python train.py --d_model=384 --head_dim=128 --d_mlp=1536 --rope_fraction=1.0 --bias="none" --tie_embeddings=false --init_std_qkv=0.0256 --lr=0.0125 --final_lr_fraction=0.1 --batch_tokens=[65536, 131072] --train_tokens=600400000 --steps=6602
MLP neurons of a small language model. Each row is named by its layer, matrix (down: output weights) and neuron, and shows model dimensions 256-383. Each number is 50 + 10 x the weight over its row's rms, rounded and kept within 0 to 99.
A block is one neuron, or neurons of one layer that tend to fire together. After each block is what it responds to, as a language model described it from the Wikipedia text at the highest values.

L4.down516:37 56 35 45 61 54 57 50 41 45 39 40 56 48 32 57 56 68 56 41 57 48 49 36 65 54 53 56 63 53 38 50 56 55 62 53 49 47 48 54 65 39 57 56 52 49 50 39 56 35 52 46 46 70 36 46 62 49 51 46 58 43 55 50 33 59 83 48 51 61 43 56 45 72 54 40 57 33 34 62 62 24 53 41 56 40 47 41 47 42 65 49 59 37 32 47 59 65 47 34 55 40 48 56 42 60 53 43 49 68 46 41 41 54 42 50 55 83 67 36 43 43 37 47 65 52 43 48
US names and section headers. Fires on the finishing piece of a United States name (States, the dot in U.S., US, AUS) and on == heading markers at line start, sometimes on mid-word pieces like Jos, Pet.

L11.down383:70 36 47 47 52 65 45 16 35 53 56 50 62 49 52 43 61 41 54 39 38 66 66 39 52 52 59 59 57 48 45 54 49 35 68 62 62 58 47 46 55 62 51 35 35 40 55 59 63 57 38 42 66 59 53 54 46 44 45 62 55 38 47 57 28 37 54 42 46 56 53 50 48 46 38 56 52 50 48 20 33 51 42 43 44 52 45 54 47 50 65 37 52 53 55 76 43 51 51 48 46 45 67 42 33 28 54 51 59 42 47 40 43 58 62 36 53 32 41 51 40 46 52 58 41 44 45 60
L11.down819:45 52 69 52 42 34 41 28 46 64 50 55 51 49 51 47 51 49 38 30 43 32 54 52 63 68 52 51 52 65 54 50 46 49 38 50 59 54 56 66 45 69 32 41 50 64 53 49 64 32 59 63 44 53 55 48 28 24 74 52 59 42 40 58 57 65 43 60 58 40 48 42 52 43 46 55 47 44 65 49 67 39 57 37 35 30 52 54 52 54 50 54 42 52 38 44 50 43 43 60 45 42 37 37 64 48 80 49 48 58 68 68 48 58 43 40 54 53 52 42 49 49 60 67 54 35 55 41
L11.down849:70 49 49 43 63 35 52 42 47 31 53 60 59 52 48 51 53 41 42 45 43 52 41 52 54 69 59 47 46 56 52 62 52 36 49 51 44 49 62 62 68 74 33 60 41 55 45 43 46 52 64 46 41 40 54 51 48 54 46 60 68 42 53 73 39 61 52 46 54 42 48 53 34 54 46 61 65 41 45 45 61 43 54 45 67 42 55 55 51 57 54 63 47 49 51 57 57 46 48 59 51 76 61 39 57 72 48 65 45 67 47 51 43 52 37 60 42 59 63 65 38 61 44 61 56 79 50 46
L11.down855:54 55 59 47 39 65 51 49 51 51 60 73 43 39 64 36 52 61 48 38 62 30 42 59 38 60 58 42 34 45 36 57 27 50 55 50 49 43 39 41 54 43 50 40 58 53 57 57 31 63 59 44 68 59 53 46 41 32 36 35 59 63 43 46 36 35 42 48 49 49 57 55 64 43 48 32 28 59 60 65 38 32 55 52 67 61 49 54 62 44 49 63 47 55 56 65 47 40 54 51 50 49 59 61 47 42 55 58 40 52 47 59 48 57 39 56 37 52 51 40 49 37 40 41 57 75 53 56
L11.down1109:66 48 54 56 62 33 60 60 60 50 29 51 68 49 62 51 49 53 49 55 48 55 62 58 33 63 59 51 40 61 58 50 57 49 40 49 61 31 40 55 45 56 36 40 53 52 46 42 20 44 64 56 54 57 56 55 30 74 50 39 50 43 59 46 67 39 63 41 45 74 43 55 56 34 41 53 56 58 47 52 51 41 34 39 53 46 46 40 46 45 25 50 60 52 46 42 63 37 65 46 66 42 53 38 54 44 50 46 62 55 24 38 53 48 67 50 50 60 38 60 44 50 28 71 44 56 33 43
L11.down1198:64 45 64 66 52 47 48 60 60 44 66 55 42 50 49 46 68 51 39 58 82 37 57 47 66 59 28 58 64 48 55 46 43 46 40 62 48 60 42 50 48 59 60 58 49 54 54 31 56 52 55 56 55 55 65 51 64 56 52 53 48 48 63 46 31 66 47 50 42 42 51 70 49 54 45 42 46 43 50 35 69 56 48 47 52 55 41 44 70 52 26 59 47 39 19 49 63 35 58 65 51 41 46 47 32 52 54 53 57 60 42 47 73 33 52 48 63 44 41 67 57 40 29 53 63 42 47 47
L11.down1410:45 51 67 41 59 42 43 49 65 60 50 56 43 42 51 37 44 48 46 61 44 55 58 50 50 51 57 44 50 51 55 51 46 80 56 43 39 42 53 41 28 43 47 50 48 33 60 62 41 68 51 57 49 35 59 48 62 50 49 50 51 53 54 65 58 58 41 59 49 38 34 49 55 44 39 43 51 37 67 58 56 65 56 57 51 43 50 47 34 60 25 48 37 82 57 49 36 44 45 62 45 55 48 70 64 47 56 55 51 43 37 60 51 51 28 50 59 59 51 63 64 51 66 52 43 62 53 55
L11.down1442:34 47 52 52 50 49 54 62 56 53 58 31 41 55 35 61 38 49 30 52 52 50 70 33 48 38 71 31 57 49 38 45 49 53 57 50 47 52 22 55 56 63 49 43 39 58 58 36 41 66 74 36 43 60 54 55 54 39 59 41 46 42 56 44 57 42 52 52 41 40 50 47 47 67 49 59 70 58 37 40 62 42 48 61 67 52 48 28 56 79 40 62 57 43 47 56 52 53 53 37 60 40 45 35 44 54 42 45 41 45 34 52 59 56 57 57 73 66 59 42 54 30 68 65 63 57 43 34
Paragraph-break newlines. Second line break of a blank line between paragraphs, before a heading or new sentence (== History, The, On); also the 1 in list numbers like 10.

L4.down563:37 50 48 33 55 54 44 47 47 42 34 70 48 46 49 41 51 57 28 39 40 41 53 40 48 48 53 63 32 58 53 52 31 42 44 44 46 59 64 46 43 54 40 36 53 41 60 44 47 57 62 58 45 56 46 49 38 35 53 57 56 52 62 72 51 31 40 51 37 33 61 61 47 60 42 32 43 45 44 52 37 40 64 50 47 28 49 48 49 31 49 43 63 52 40 63 56 47 35 67 51 48 49 48 32 47 64 52 41 58 58 57 51 51 51 61 48 44 60 51 59 56 74 60 41 42 48 56
Boundary before new text. Closing parenthesis after birth–death dates in article openings (e.g. 1976), ahead of was/is, and line breaks after section headings or paragraphs.

L5.down31:54 57 51 54 31 70 48 47 44 37 30 31 55 37 53 38 73 59 63 28 66 52 52 44 51 57 59 57 42 37 51 56 51 35 59 51 36 35 55 54 47 43 60 32 43 44 64 70 46 55 43 57 35 52 47 51 52 40 50 70 65 48 61 61 47 47 49 53 47 44 63 44 48 57 40 37 68 38 45 47 49 47 42 62 51 59 59 55 47 61 57 55 58 55 41 38 52 64 64 59 39 24 42 77 47 46 39 48 50 48 49 51 68 54 36 53 61 52 39 52 51 62 49 68 74 60 59 55
L5.down193:41 35 48 49 44 53 58 44 43 49 34 44 48 59 48 42 64 38 41 43 48 60 51 46 52 42 48 69 49 20 38 68 41 50 57 65 48 30 43 52 34 47 54 48 66 46 38 46 58 41 42 38 50 52 48 61 42 48 47 40 47 54 67 35 47 41 48 49 48 46 49 50 46 46 64 52 69 51 35 60 42 65 48 66 44 55 37 58 55 59 56 42 53 38 50 38 76 49 59 62 48 59 45 68 60 43 42 32 42 39 24 55 63 50 46 47 56 61 51 50 41 30 46 53 32 59 59 52
L5.down338:56 57 39 67 58 47 59 55 26 56 49 50 56 54 36 53 55 64 71 54 37 39 48 44 44 47 54 42 46 63 60 38 49 51 53 54 47 41 35 44 52 44 49 42 56 56 54 44 61 52 36 49 56 54 46 62 43 66 39 48 60 39 52 35 65 39 47 46 40 50 56 68 46 53 52 57 44 39 42 61 43 53 44 59 70 50 50 40 31 51 56 45 64 47 63 46 74 83 57 50 40 29 27 49 59 45 50 48 33 42 27 68 48 59 33 52 47 55 49 43 34 62 41 59 42 25 55 30
L5.down427:33 41 40 60 48 66 55 37 39 53 40 53 59 31 62 38 49 71 46 47 42 42 67 48 47 43 52 45 49 62 36 56 45 46 60 36 45 48 42 45 48 54 38 46 46 40 57 54 62 43 28 43 58 44 48 46 37 28 50 44 53 57 40 42 35 35 51 50 51 35 57 48 50 62 62 49 58 70 51 48 64 39 61 50 38 49 52 47 50 48 56 32 59 46 58 52 57 50 39 34 42 45 38 38 53 36 46 45 53 45 49 50 59 45 50 54 54 54 48 55 56 53 42 59 53 39 59 43
L5.down792:42 52 34 46 49 42 31 45 55 54 52 42 83 34 35 46 63 59 49 32 62 43 61 50 62 35 70 56 53 44 58 52 39 67 35 54 59 56 49 50 70 45 41 49 42 49 43 68 60 45 35 58 44 40 36 67 62 55 45 42 37 60 47 52 65 53 24 50 39 45 57 55 74 31 42 57 43 37 42 38 59 71 56 55 41 51 60 47 42 58 53 39 53 48 53 46 59 54 51 48 52 48 54 53 55 56 51 32 52 49 39 27 66 51 48 37 43 58 56 61 50 64 48 56 52 40 56 50
L5.down890:46 46 43 58 31 52 53 62 44 35 41 38 53 46 54 42 60 43 62 42 40 42 39 50 28 44 62 59 47 34 49 69 58 49 43 49 55 66 44 60 43 58 55 57 63 69 58 43 46 53 46 39 72 60 50 53 39 40 45 46 46 41 55 58 53 59 45 65 39 29 53 42 44 65 49 36 36 24 45 59 57 45 51 35 49 58 41 49 48 33 42 46 48 55 52 40 52 56 27 69 37 36 48 48 43 48 67 45 55 36 39 47 54 54 41 49 60 69 55 47 39 46 41 65 46 54 66 66
L5.down1222:40 53 50 37 58 55 56 58 46 43 33 57 61 40 49 46 62 54 56 42 50 25 54 51 61 40 47 65 49 40 37 70 61 50 48 52 52 41 59 38 43 39 42 60 55 36 47 68 68 44 32 57 42 50 39 55 63 43 44 41 62 55 46 41 68 53 59 59 37 51 44 41 41 36 50 51 47 38 42 47 57 52 38 47 47 55 58 49 56 54 55 52 60 53 41 58 54 46 40 50 50 38 38 52 50 48 38 46 42 36 30 46 62 56 52 51 33 30 64 51 49 46 40 51 70 21 48 48
L5.down1274:50 56 48 44 50 58 43 45 55 55 42 61 32 44 49 56 53 55 51 35 41 29 62 57 50 35 38 41 42 52 30 41 41 48 56 37 20 56 38 43 55 50 37 52 42 45 53 51 48 43 61 60 65 61 52 49 42 75 35 45 30 45 66 56 34 52 66 53 47 52 58 52 62 46 43 34 42 29 51 56 53 41 48 50 46 44 43 51 51 29 60 48 48 71 47 24 60 30 38 61 46 42 47 49 50 62 53 65 41 52 59 37 50 42 41 63 53 72 44 48 30 65 52 54 56 50 56 46
Article opening a named phrase. Fires on "the"/"The", usually after "of", "in" or "to", when it starts a title, name or fixed phrase (of the season, The Listener); weaker on mid-word pieces like att-em-pt and commas in lists.

L5.down64:52 53 51 48 72 50 44 40 58 43 46 42 51 49 35 48 49 47 58 49 47 63 41 44 66 48 66 69 58 53 42 48 48 57 41 56 32 41 46 40 49 42 45 41 61 41 51 50 56 44 75 74 59 44 64 47 39 37 46 43 52 45 55 66 42 53 48 61 50 63 48 45 46 54 69 38 36 35 30 39 50 61 39 43 61 32 46 52 42 24 52 42 59 39 46 55 46 45 48 42 53 56 41 42 57 69 58 57 25 47 68 50 48 70 49 38 53 62 49 46 39 50 55 48 46 62 41 53
L5.down248:52 49 43 56 47 36 39 58 59 43 57 42 33 45 44 58 49 54 40 41 38 52 27 28 61 42 52 42 47 65 61 48 51 39 57 49 45 62 42 41 38 47 35 47 27 54 74 44 41 49 52 58 44 36 65 34 27 49 52 41 58 52 73 57 42 63 45 45 44 66 56 43 69 37 40 42 58 41 53 51 58 41 38 45 48 48 38 49 51 61 50 53 47 49 49 59 40 45 59 32 54 52 52 60 55 37 48 52 47 57 78 52 41 33 39 49 48 65 43 51 46 59 44 53 46 62 32 48
L5.down830:52 61 52 51 58 55 52 43 68 59 51 54 51 57 38 65 46 44 39 40 55 57 52 47 51 65 56 63 63 52 29 52 51 53 47 49 46 44 42 49 43 59 39 29 59 48 46 41 45 45 68 68 79 39 43 52 50 44 50 49 49 38 35 51 55 36 53 70 31 39 38 53 27 45 64 59 40 42 35 39 60 45 49 46 55 44 34 55 43 43 47 46 55 48 53 60 36 38 34 53 50 56 67 50 55 50 68 41 28 47 53 36 48 62 43 32 51 46 47 53 41 43 29 60 49 51 52 50
L5.down1218:50 76 53 65 70 57 33 40 55 58 45 51 40 43 39 35 55 38 61 57 39 44 43 53 48 53 63 64 58 58 47 35 67 57 42 46 39 42 52 85 35 52 57 52 54 56 49 30 48 45 67 49 56 55 54 41 46 31 46 53 45 51 43 47 56 43 67 45 47 48 43 40 45 40 30 54 41 64 32 55 53 48 48 53 63 31 54 38 30 53 57 52 57 48 55 71 50 39 32 67 32 35 45 43 65 46 62 53 63 35 55 56 46 69 40 51 66 91 59 38 56 56 60 53 40 46 44 40
L5.down1232:36 63 37 62 49 48 55 44 55 32 59 23 43 38 26 51 66 53 46 49 53 63 39 35 46 63 61 67 42 41 37 63 48 47 45 39 43 51 46 50 57 55 41 42 43 59 62 41 50 58 59 62 46 37 41 34 55 52 50 55 54 45 74 66 61 47 56 37 46 57 46 45 42 39 48 58 37 53 62 27 53 46 38 37 48 32 58 55 61 42 44 44 62 57 50 50 52 50 30 30 61 44 48 50 58 49 47 55 33 51 57 47 38 38 58 51 58 57 39 56 30 41 47 46 31 51 41 50
L5.down1245:50 79 55 43 63 53 64 62 50 32 51 55 49 55 66 50 60 51 28 45 43 54 71 41 38 54 76 51 39 67 40 57 36 39 53 46 70 56 38 50 59 57 48 46 49 61 62 55 45 49 44 66 47 54 34 52 48 63 52 64 50 55 53 58 54 47 46 35 40 39 47 55 44 68 43 56 59 40 29 43 49 50 64 64 56 39 51 37 54 35 54 42 60 49 43 48 43 63 39 63 67 42 54 55 39 43 52 63 41 58 51 44 41 58 46 56 42 37 62 43 60 54 58 63 57 45 48 39
L5.down1266:52 54 51 46 41 61 50 63 46 30 44 35 54 44 44 40 55 42 34 37 42 45 31 73 54 59 45 58 40 58 53 62 31 54 56 48 50 39 43 54 59 46 37 54 42 46 66 39 53 34 49 67 46 53 46 52 54 57 73 60 47 44 68 50 46 38 41 47 42 60 39 49 29 54 47 58 40 45 56 44 47 45 44 70 31 49 38 48 53 40 50 59 60 46 46 50 43 62 56 53 40 43 50 37 41 58 41 52 56 35 41 52 40 70 31 36 53 60 48 65 34 60 46 75 50 49 55 48
L5.down1333:55 62 36 68 46 38 54 42 66 50 57 51 50 52 61 37 46 41 46 35 45 46 53 46 53 46 37 51 56 40 40 49 56 42 58 54 67 36 51 64 47 82 35 50 78 66 52 39 53 38 48 63 44 36 60 33 48 49 64 55 45 52 48 62 54 58 52 55 45 50 53 47 54 56 29 41 43 57 46 54 48 44 69 57 54 50 38 44 63 36 38 56 58 54 43 46 38 57 47 42 26 40 38 58 44 45 53 67 59 59 53 71 68 45 48 52 64 62 63 65 50 48 64 64 64 39 46 43
Blank-line paragraph break. The second newline of a blank line in Wikipedia text, before a new paragraph, heading (==Awards==) or table, often right after table rows.

L11.down131:48 37 37 49 45 48 46 57 43 66 48 58 48 44 55 45 36 33 54 58 44 44 46 52 52 43 56 50 54 55 45 50 67 39 35 33 47 49 53 45 64 43 47 70 45 54 61 59 66 62 67 51 62 40 46 28 57 44 50 49 40 50 45 55 64 42 43 43 52 40 42 49 56 42 63 31 43 49 44 53 57 52 47 63 33 48 54 49 44 37 45 44 43 48 58 48 47 47 45 53 69 22 57 38 55 54 49 48 46 46 43 32 42 39 60 48 40 47 71 64 68 51 53 65 35 42 55 38
L11.down306:55 48 64 64 30 49 36 38 57 53 70 46 51 27 57 43 41 53 59 48 60 42 33 54 51 37 52 60 49 49 46 49 61 47 44 45 51 59 55 49 63 28 49 48 42 55 37 64 55 41 35 52 59 67 54 41 45 47 46 35 40 43 42 60 45 53 51 66 64 51 44 57 44 57 45 52 51 47 58 62 44 37 52 56 44 46 54 36 53 63 49 46 48 57 35 56 49 46 32 49 43 48 45 27 41 54 52 61 54 59 61 47 60 35 37 54 47 52 41 51 35 44 47 46 48 53 46 33
L11.down513:47 52 49 44 39 69 59 42 41 37 45 77 53 46 49 56 59 52 68 63 54 48 38 52 43 47 42 52 49 45 47 55 46 51 47 44 31 62 39 46 59 40 53 52 45 37 39 62 42 36 42 43 64 57 62 39 46 62 59 50 64 31 52 65 56 54 60 36 36 46 53 44 51 35 44 72 49 30 27 50 31 45 57 52 49 31 63 47 24 30 37 69 52 46 65 49 56 41 45 35 54 27 49 49 55 65 67 41 56 48 66 46 46 47 44 48 42 26 53 60 41 45 61 57 31 50 43 56
L11.down853:33 49 42 56 58 58 63 58 57 49 34 60 49 60 42 76 45 48 42 42 51 51 71 53 53 61 54 45 52 28 51 60 48 52 61 45 36 38 51 47 60 37 65 52 37 50 40 45 44 43 60 59 63 57 76 63 34 45 40 37 42 66 67 56 37 50 62 40 32 59 54 51 64 29 56 63 60 64 47 32 47 50 32 46 38 40 54 37 51 40 56 42 54 34 71 52 33 54 38 46 46 24 55 52 43 49 50 35 34 49 39 59 60 47 47 47 57 51 44 41 46 42 47 33 53 40 51 44
L11.down1086:57 54 79 53 50 36 46 63 54 47 44 50 53 56 55 58 49 63 45 25 41 67 38 59 55 37 39 27 55 50 52 50 58 57 21 69 60 63 57 52 52 58 58 44 67 54 54 47 41 47 61 80 50 53 68 57 51 45 56 58 52 29 58 37 33 53 52 45 51 54 50 35 48 44 58 39 48 60 39 66 36 53 47 37 58 61 45 44 59 46 48 53 44 57 45 54 38 46 54 47 63 36 47 45 47 45 46 46 42 41 69 53 40 44 72 50 55 34 56 55 50 41 62 60 55 40 55 62
L11.down1189:56 62 50 38 57 44 45 51 68 50 60 50 31 65 54 53 48 59 42 57 58 44 58 48 69 46 48 60 44 39 68 49 31 45 60 44 55 45 52 70 50 34 63 52 69 63 42 38 79 59 40 30 50 47 41 45 54 52 64 35 42 54 43 56 70 61 59 56 48 53 46 42 68 71 29 45 53 59 33 46 55 48 60 69 53 46 61 43 28 54 48 56 47 41 28 41 59 42 54 66 49 52 46 64 37 60 44 72 47 47 61 61 49 48 55 59 41 34 59 49 40 30 44 38 25 54 38 41
L11.down1269:51 33 57 28 39 48 52 57 49 48 49 51 25 46 60 58 40 42 49 55 35 61 52 60 56 55 57 51 39 46 65 59 57 47 49 40 53 30 54 57 49 62 69 36 50 69 61 50 44 51 51 50 58 59 46 58 50 53 53 66 49 47 41 49 54 68 21 49 37 57 37 38 41 46 55 49 41 27 53 54 71 55 50 53 50 55 48 42 59 50 50 53 51 50 39 52 44 57 65 49 54 37 48 51 49 47 45 54 50 48 56 58 47 46 45 45 49 44 37 49 39 50 58 48 62 55 65 63
L11.down1454:46 41 52 61 49 48 45 37 50 37 44 64 55 46 51 30 41 49 49 40 71 48 58 43 51 59 41 55 61 63 72 51 63 45 40 43 52 55 40 54 64 43 70 70 41 50 41 65 50 41 27 51 46 42 55 58 46 50 62 60 50 44 56 46 60 53 52 60 72 47 63 48 42 71 49 44 48 41 53 58 50 35 52 60 51 39 47 59 61 56 55 47 48 57 45 46 43 57 51 63 57 55 49 37 51 46 46 61 47 48 41 51 62 65 48 44 45 46 64 48 54 36 50 53 53 41 60 43
Section heading openers. Opening == of a Wikipedia section heading after a blank line, as in ==History==, ==Geography==; weakly, early word pieces like em(ployees), polit(ician).

L5.down51:29 47 25 47 42 57 45 55 49 40 50 60 55 52 40 50 52 55 71 57 48 68 57 42 51 35 56 38 36 42 57 54 46 56 39 51 44 53 60 50 43 56 50 50 56 52 61 51 49 47 36 55 59 52 38 41 50 44 54 33 40 50 49 59 52 41 53 39 65 46 53 56 76 47 54 46 52 74 63 46 40 37 64 50 36 58 48 57 54 41 58 53 34 59 61 53 38 50 45 47 67 57 53 59 55 49 44 56 46 45 33 42 58 42 57 58 48 53 55 57 44 73 52 65 60 72 58 71
L5.down62:55 51 43 54 46 59 71 71 51 45 33 25 49 28 26 61 53 71 54 62 52 52 45 37 30 47 58 43 47 42 51 57 57 66 40 65 52 63 46 43 46 31 41 44 33 56 65 45 47 46 54 43 48 54 69 55 49 41 54 37 52 60 55 51 39 50 58 56 46 51 36 50 54 53 46 41 55 49 48 60 70 54 43 25 47 42 43 57 49 41 45 57 39 60 53 70 59 57 43 51 51 37 30 43 63 50 60 58 29 52 61 34 52 47 55 40 49 44 68 51 35 41 61 51 49 45 45 72
L5.down322:37 41 42 34 58 58 58 34 55 64 50 52 37 46 46 49 39 45 38 45 51 67 60 36 48 54 50 57 47 42 53 50 57 61 37 42 62 69 39 38 47 52 49 62 65 71 58 40 30 42 56 62 43 58 65 18 51 42 52 55 42 37 51 64 29 49 57 42 49 56 47 54 46 59 38 52 48 50 48 46 48 40 60 58 47 50 41 44 69 51 43 67 53 48 46 47 38 47 59 53 61 40 79 56 52 32 46 59 56 39 52 55 46 55 38 58 55 59 41 76 49 42 53 41 53 46 60 30
L5.down425:38 61 40 45 50 53 26 48 51 61 59 59 50 45 44 54 35 55 49 55 51 50 60 39 56 55 41 34 60 47 64 51 56 67 30 50 63 48 70 55 43 50 62 51 45 55 41 54 49 35 70 32 55 46 32 52 58 33 47 64 51 46 62 49 44 37 64 37 53 70 54 54 53 56 33 40 58 38 50 56 49 45 54 38 30 45 60 51 38 41 51 71 43 43 58 58 60 42 38 64 46 51 50 62 52 51 68 73 37 53 58 55 51 49 63 63 45 53 57 51 41 49 48 34 36 40 48 52
L5.down435:47 51 42 52 41 57 78 55 47 53 42 56 36 53 67 60 49 46 59 69 61 49 38 41 46 40 55 55 27 56 56 71 50 48 39 38 61 53 53 53 47 58 66 42 60 53 51 48 41 47 39 75 52 58 63 47 53 46 59 45 37 37 68 47 41 61 38 26 48 57 53 65 42 72 33 46 50 35 47 57 56 40 55 50 52 40 47 58 46 39 61 58 52 57 39 51 56 48 50 34 44 34 55 48 60 35 55 66 50 61 61 42 54 41 49 50 39 41 64 62 45 46 53 76 52 39 54 53
L5.down507:34 40 52 35 52 68 60 40 55 49 50 48 53 41 52 55 50 63 53 54 34 51 45 48 72 52 62 56 53 59 48 50 56 50 41 39 48 52 46 54 52 55 64 47 51 51 61 75 41 47 41 50 53 51 54 43 74 54 49 44 27 32 60 53 44 59 58 43 46 57 54 47 41 54 52 49 57 51 34 27 46 41 52 57 40 50 46 37 50 42 45 63 45 49 58 40 66 49 36 42 56 34 69 63 73 21 47 64 34 56 39 43 36 40 49 58 55 45 57 61 54 43 51 51 55 60 43 59
L5.down598:36 52 43 36 62 73 47 60 38 54 39 37 57 53 50 46 27 50 52 66 53 58 59 43 41 30 32 42 38 52 66 64 75 46 44 47 56 54 45 43 46 50 56 53 74 53 47 58 47 56 36 41 60 56 55 38 72 53 48 57 35 39 54 61 46 70 64 38 56 68 56 45 56 47 47 52 58 57 33 55 41 49 45 38 42 38 44 48 62 37 44 57 26 70 60 53 70 55 48 60 48 47 48 46 55 52 48 58 41 55 34 53 40 56 53 65 43 53 55 61 48 37 76 59 58 56 61 50
L5.down1240:40 44 43 49 62 56 65 45 41 45 43 35 36 48 27 47 58 60 78 40 60 73 53 43 47 54 59 42 47 66 48 56 54 65 49 57 50 59 53 60 42 69 48 51 44 64 57 52 40 51 41 81 52 36 55 54 54 32 32 64 45 53 39 41 52 62 59 62 52 44 35 48 53 65 38 47 59 28 43 59 38 68 70 56 62 50 26 61 67 42 51 62 67 70 58 56 52 47 51 60 41 59 55 59 48 41 57 64 74 49 48 49 53 63 57 68 47 43 53 51 34 49 42 55 60 68 60 48
Section heading markers. Opening ==, === or ==== of a wiki section heading at the start of a line, often right after tables or lists (Replays, Playoffs, Accolades), plus stray line breaks and "family" in species stubs.

L11.down65:42 51 47 34 58 36 42 54 39 39 43 52 55 60 48 45 62 51 58 60 51 40 47 62 43 56 38 49 42 52 43 38 47 50 51 44 51 31 63 37 49 59 45 63 50 40 43 25 55 55 55 51 44 35 54 65 45 69 59 50 54 43 65 57 49 59 59 45 46 44 56 31 47 64 40 42 45 43 49 55 50 47 56 45 48 55 50 37 62 50 64 56 30 42 51 41 53 42 61 29 37 36 55 33 39 46 42 61 46 52 45 58 45 38 41 60 52 42 33 36 37 49 34 39 47 46 52 33
L11.down117:47 55 48 36 39 50 48 65 41 44 49 42 53 70 35 53 56 41 72 66 50 31 47 49 45 48 39 29 39 44 58 51 43 62 58 43 51 60 51 40 48 48 50 61 50 56 62 44 55 61 64 48 58 34 74 47 56 28 53 36 45 41 65 52 47 68 62 38 41 41 55 40 50 50 53 51 54 53 49 47 50 67 35 47 48 43 46 60 59 43 59 60 44 52 44 43 47 41 38 39 52 30 68 54 49 55 58 23 36 57 65 52 63 36 46 50 42 36 66 48 19 65 55 51 32 34 51 61
L11.down148:27 52 39 50 58 62 68 35 47 35 62 32 35 56 46 61 79 44 57 41 69 47 52 41 62 57 34 45 44 32 29 50 60 39 48 29 40 35 38 48 50 49 54 41 40 47 49 35 54 37 38 31 47 55 36 65 39 55 60 45 43 47 65 53 47 47 49 57 58 54 63 62 58 44 76 49 65 48 52 37 54 62 44 42 61 52 33 55 44 37 40 49 44 49 75 38 52 37 50 48 37 53 52 49 55 58 52 47 49 60 43 41 59 51 51 74 55 66 53 55 42 55 28 57 54 18 50 34
L11.down1134:55 53 63 66 47 51 38 49 48 52 34 54 47 60 62 48 65 62 60 63 57 44 37 63 37 49 74 60 50 43 38 45 39 47 47 68 35 38 47 69 60 39 44 56 57 32 30 64 45 53 40 66 54 51 53 62 56 37 50 40 47 52 59 47 41 44 49 45 46 44 53 34 52 52 52 63 40 56 48 68 45 46 42 53 54 41 46 45 57 46 63 43 51 66 46 41 44 37 47 65 43 41 57 53 41 45 51 25 62 60 54 40 51 58 51 60 63 46 34 41 52 44 45 56 63 37 33 49
L11.down1237:58 62 54 41 66 49 52 29 58 39 45 55 35 34 37 42 46 42 59 67 44 55 30 55 55 51 48 41 52 35 50 36 55 48 38 33 36 56 46 65 66 58 55 32 47 50 48 55 77 41 33 52 44 51 46 49 48 52 34 40 57 51 27 58 44 46 51 44 49 44 45 39 50 67 47 63 52 46 43 49 42 36 35 39 43 67 57 52 57 50 35 50 37 51 56 48 48 62 54 59 49 43 61 54 35 58 49 13 52 48 54 51 51 40 50 43 52 58 44 50 58 61 56 51 49 54 49 47
L11.down1328:50 46 49 44 54 54 61 63 44 71 42 50 63 58 55 48 48 73 49 62 45 49 49 80 59 51 58 61 59 54 47 49 59 37 56 58 59 36 51 48 64 56 50 74 59 50 45 49 50 59 53 43 55 68 53 55 35 53 53 43 62 39 51 40 61 62 54 40 40 63 53 44 32 61 40 58 40 46 58 47 51 44 55 55 17 66 65 43 56 49 37 59 56 53 55 36 49 48 49 66 57 60 64 54 46 39 48 53 64 59 50 30 51 60 33 52 56 55 72 56 53 47 52 42 52 31 53 62
L11.down1337:53 52 39 59 47 42 56 48 29 56 71 57 47 49 43 47 51 46 47 54 63 32 32 55 36 35 52 36 45 43 23 50 62 56 46 42 49 33 54 52 55 48 66 39 44 57 54 59 46 63 45 37 37 64 63 60 37 32 66 36 43 36 42 50 43 54 50 48 68 43 61 58 46 46 44 46 46 61 59 56 45 34 35 36 41 56 50 57 61 49 59 56 54 61 48 32 70 55 51 32 58 56 40 42 63 40 68 59 52 55 63 51 51 49 28 61 59 53 40 61 45 42 41 27 43 21 41 62
L11.down1520:45 44 48 33 61 51 59 58 43 62 52 39 42 45 53 31 46 39 56 45 47 50 55 37 37 62 47 46 40 47 61 51 50 62 53 43 38 45 53 54 49 56 41 38 46 63 51 64 52 45 52 55 40 52 51 72 52 61 47 62 72 15 34 58 64 45 50 41 50 57 48 43 48 56 52 42 53 57 58 41 68 58 48 41 33 45 51 52 42 67 44 40 65 54 49 53 45 52 52 62 42 47 31 48 38 55 45 54 71 51 62 48 57 62 52 48 50 53 28 42 40 45 57 49 59 20 61 56
Articles before nouns. Articles a and the, and possessive 's, just before a noun, often a building or place, e.g. "into a historical", "of the mosque", "CNN's".

L4.down1094:48 58 44 58 65 54 51 53 31 60 51 51 62 54 37 41 48 51 64 26 30 33 47 40 40 49 52 52 43 67 24 47 56 60 59 47 49 45 30 43 44 46 63 59 35 50 68 43 50 49 52 68 57 32 29 40 51 40 55 46 48 42 68 60 34 39 44 47 39 52 48 53 51 50 47 58 54 59 55 41 66 45 50 58 45 48 56 48 51 52 45 39 48 65 50 45 47 52 45 46 37 57 62 51 38 61 32 48 43 43 37 40 55 54 38 47 49 51 31 63 46 41 37 74 47 44 35 46
Clause-initial "the". The definite article "the/The" opening a new sentence or clause, after a period, line break, comma, or words like while and that.